Weights of a small GPT-style language model, trained from scratch on English Wikipedia: 44.1M parameters, 528M tokens.
MLP neurons of a small language model. Each row is named by its layer, matrix (up: input weights) and neuron, and shows model dimensions 389-452. Each number is 200 + 30 x the weight over its row's rms, rounded and kept within 0 to 999.
A block is one neuron, or neurons of one layer that tend to fire together. After each block is what it responds to, as a language model described it from the Wikipedia text at the highest values.

L5.up456,192,182,207,207,205,228,158,201,207,209,214,155,218,195,246,238,182,161,165,252,214,194,182,212,179,205,243,223,167,271,199,201,152,211,211,192,203,210,177,199,169,177,160,226,171,229,229,163,174,186,225,205,238,157,223,184,217,234,169,169,185,259,215,207
Description: Clause and sentence ends

L2.up375,205,209,179,175,219,260,176,217,181,190,191,239,233,136,214,206,204,233,183,215,190,228,236,248,218,153,163,216,145,217,230,235,205,251,173,171,171,282,221,194,181,211,181,193,190,165,261,219,241,243,154,147,171,183,218,212,225,238,226,182,230,206,221,201
L2.up406,193,155,188,236,161,276,233,206,253,178,220,171,237,238,199,186,142,236,197,186,224,264,228,251,171,217,153,169,173,190,184,225,215,225,178,231,201,227,149,185,196,206,271,221,268,179,192,205,229,221,231,229,181,187,253,229,189,235,240,216,223,232,216,243
L2.up733,209,174,185,184,237,213,169,197,225,167,205,158,236,208,256,202,204,197,186,193,220,258,189,234,142,213,175,175,179,232,236,224,206,225,201,208,213,240,157,162,194,204,201,199,230,179,193,180,170,187,204,223,205,234,215,172,258,225,212,181,194,174,158,226
L2.up877,195,193,186,197,191,171,203,179,241,174,200,164,223,201,199,250,187,203,226,223,188,226,228,249,176,257,169,228,203,193,163,217,237,210,162,171,223,283,165,157,244,188,193,254,225,191,178,179,207,205,218,208,255,173,205,134,262,186,211,262,229,226,263,230
Description: Sentence-final periods

L2.up299,248,212,176,213,225,218,212,228,189,184,190,162,219,226,220,218,204,207,196,217,186,165,148,182,213,233,212,207,189,232,224,170,222,161,198,205,254,196,201,174,230,198,162,159,219,203,210,209,213,224,197,213,180,236,220,227,108,149,210,177,191,178,226,169
L2.up334,187,157,197,241,207,156,250,198,174,178,192,198,209,200,247,178,220,265,218,200,238,220,180,249,211,259,232,202,197,244,203,265,235,209,184,244,204,180,241,205,223,209,155,209,211,191,237,150,207,201,266,250,163,191,212,203,171,187,166,269,179,132,205,198
L2.up395,246,174,165,231,173,226,236,177,252,145,188,236,174,214,193,207,208,199,143,214,222,179,216,172,176,216,215,176,155,185,230,244,222,156,204,135,171,181,221,219,202,160,154,229,183,254,161,179,246,136,234,133,196,206,208,254,182,192,228,216,251,199,283,259
L2.up766,178,200,181,219,237,148,238,139,205,198,217,219,246,130,200,238,207,247,167,137,184,188,175,165,192,210,216,188,134,218,200,191,202,192,186,247,207,202,195,178,195,190,104,224,155,196,178,216,175,171,195,240,143,139,237,206,170,200,133,197,170,249,216,199
Description: Split-number trailing digits

L5.up600,213,210,174,176,206,176,167,179,170,222,233,186,200,263,172,139,186,204,226,198,219,166,169,165,206,199,166,214,198,188,229,200,228,171,161,143,230,182,187,196,207,233,136,225,199,175,197,146,237,226,152,231,179,181,228,227,221,188,174,186,150,211,210,143
Description: Year digits after leading 1/2

L11.up166,198,221,216,197,170,212,173,170,221,208,196,242,194,239,180,227,183,246,172,166,246,186,200,228,179,175,151,178,165,164,180,186,221,242,196,229,157,184,135,216,166,205,241,147,200,171,175,190,246,201,213,159,209,139,206,188,219,200,192,212,199,264,202,257
L11.up504,195,207,216,158,197,190,160,227,209,173,198,238,154,234,212,227,185,185,198,186,223,167,214,249,211,164,147,158,195,197,234,211,206,189,136,220,191,222,203,177,221,205,228,184,231,200,163,157,206,172,222,208,216,164,189,148,123,223,195,197,160,196,204,196
L11.up713,201,226,177,203,154,236,195,239,222,167,218,220,151,256,222,210,220,242,187,170,248,169,236,226,189,219,200,220,205,212,206,221,219,198,196,149,166,197,262,214,178,147,159,194,246,170,207,191,177,168,201,190,217,187,247,224,185,187,172,201,171,264,157,163
L11.up993,168,208,224,246,231,290,205,179,185,151,249,230,148,195,204,212,184,229,141,168,228,245,232,241,222,180,214,245,227,221,184,227,178,209,245,214,235,159,229,211,174,196,196,210,242,137,168,219,221,180,209,192,198,182,214,189,251,223,220,232,153,201,191,243
Description: Next-name start predictor

L11.up164,222,251,251,240,177,203,221,214,157,143,224,233,256,220,187,219,208,192,257,182,178,213,188,184,223,198,150,205,179,209,178,237,211,156,230,205,237,191,176,167,212,182,225,189,169,183,225,187,204,267,170,169,171,180,178,159,191,185,196,211,145,210,198,209
L11.up227,245,151,188,166,166,170,211,195,203,199,178,230,165,219,218,232,206,195,184,193,178,192,160,203,200,160,194,189,219,173,156,164,186,262,168,170,192,268,188,163,239,239,202,227,206,226,253,226,192,206,241,196,210,243,221,176,154,176,209,237,197,223,208,204
L11.up236,201,202,224,197,221,193,197,179,153,183,127,198,158,170,279,221,176,225,166,128,201,194,211,213,239,183,225,218,143,195,185,218,142,187,164,186,210,204,193,150,188,222,263,165,196,245,163,172,212,174,177,221,271,234,213,208,199,237,153,285,162,165,197,167
L11.up396,191,160,129,137,207,244,220,176,188,249,163,167,164,255,198,216,190,155,163,219,204,197,180,213,219,216,202,205,205,179,237,191,151,219,193,232,224,128,239,194,179,219,167,201,107,204,142,248,172,243,222,185,216,171,162,173,215,177,170,195,178,189,251,185
Description: Predicate-completing word endings

L11.up159,213,198,212,283,223,148,247,174,215,157,209,212,214,191,163,187,179,234,188,194,189,192,221,228,165,214,214,205,183,207,213,233,167,219,189,178,168,202,200,206,196,222,181,191,175,219,222,216,195,207,234,212,127,192,193,166,160,171,254,216,251,224,184,234
L11.up320,247,204,174,225,255,187,128,215,160,130,250,176,243,162,197,163,213,228,199,191,175,183,205,242,154,190,161,150,178,148,213,190,209,189,179,220,210,217,204,203,194,188,215,210,173,176,184,265,196,235,161,232,198,223,247,169,226,189,181,248,212,200,257,184
L11.up447,237,198,148,178,203,174,216,241,209,174,189,221,224,221,236,194,185,158,225,199,150,196,196,191,147,266,171,223,209,197,216,225,228,185,199,185,258,230,171,245,185,240,172,200,222,221,239,170,174,221,167,237,209,179,139,146,268,253,140,191,210,197,247,198
L11.up862,172,161,183,194,206,218,178,177,193,172,199,184,171,217,271,182,237,219,221,191,169,213,148,137,192,223,224,170,203,210,197,174,174,162,203,241,155,181,223,166,181,173,225,190,226,199,223,162,133,209,196,155,201,246,171,257,209,209,158,169,182,191,220,221
Description: Sentence-ending periods

L2.up23,176,150,189,217,226,203,160,155,186,187,205,211,161,188,246,163,173,195,176,208,190,215,232,215,189,162,195,215,213,182,178,231,227,218,200,201,159,254,150,196,190,192,173,220,214,121,146,266,196,181,143,171,224,188,218,201,174,199,213,225,221,212,192,211
L2.up238,212,114,193,209,222,226,223,179,179,186,208,237,217,184,162,183,184,173,228,181,153,175,216,186,192,235,195,212,213,175,227,230,179,212,199,194,228,188,224,161,194,204,203,183,208,196,155,228,240,173,214,226,182,250,151,141,178,134,228,186,190,188,229,185
L2.up751,291,162,200,222,246,264,155,200,243,232,166,184,189,189,203,162,166,147,207,152,216,191,198,209,205,175,196,192,146,212,209,179,191,252,185,222,200,247,208,159,153,195,209,174,210,196,217,197,203,222,181,236,209,183,191,246,255,188,233,165,206,226,221,207
L2.up872,163,207,133,218,275,202,180,177,202,193,201,149,172,123,246,172,214,165,142,147,179,225,216,200,257,170,166,191,242,217,219,185,197,235,231,208,204,212,193,218,222,222,208,257,171,166,152,225,197,207,226,255,252,196,203,192,165,225,257,179,203,155,190,209
Description: Attribution before names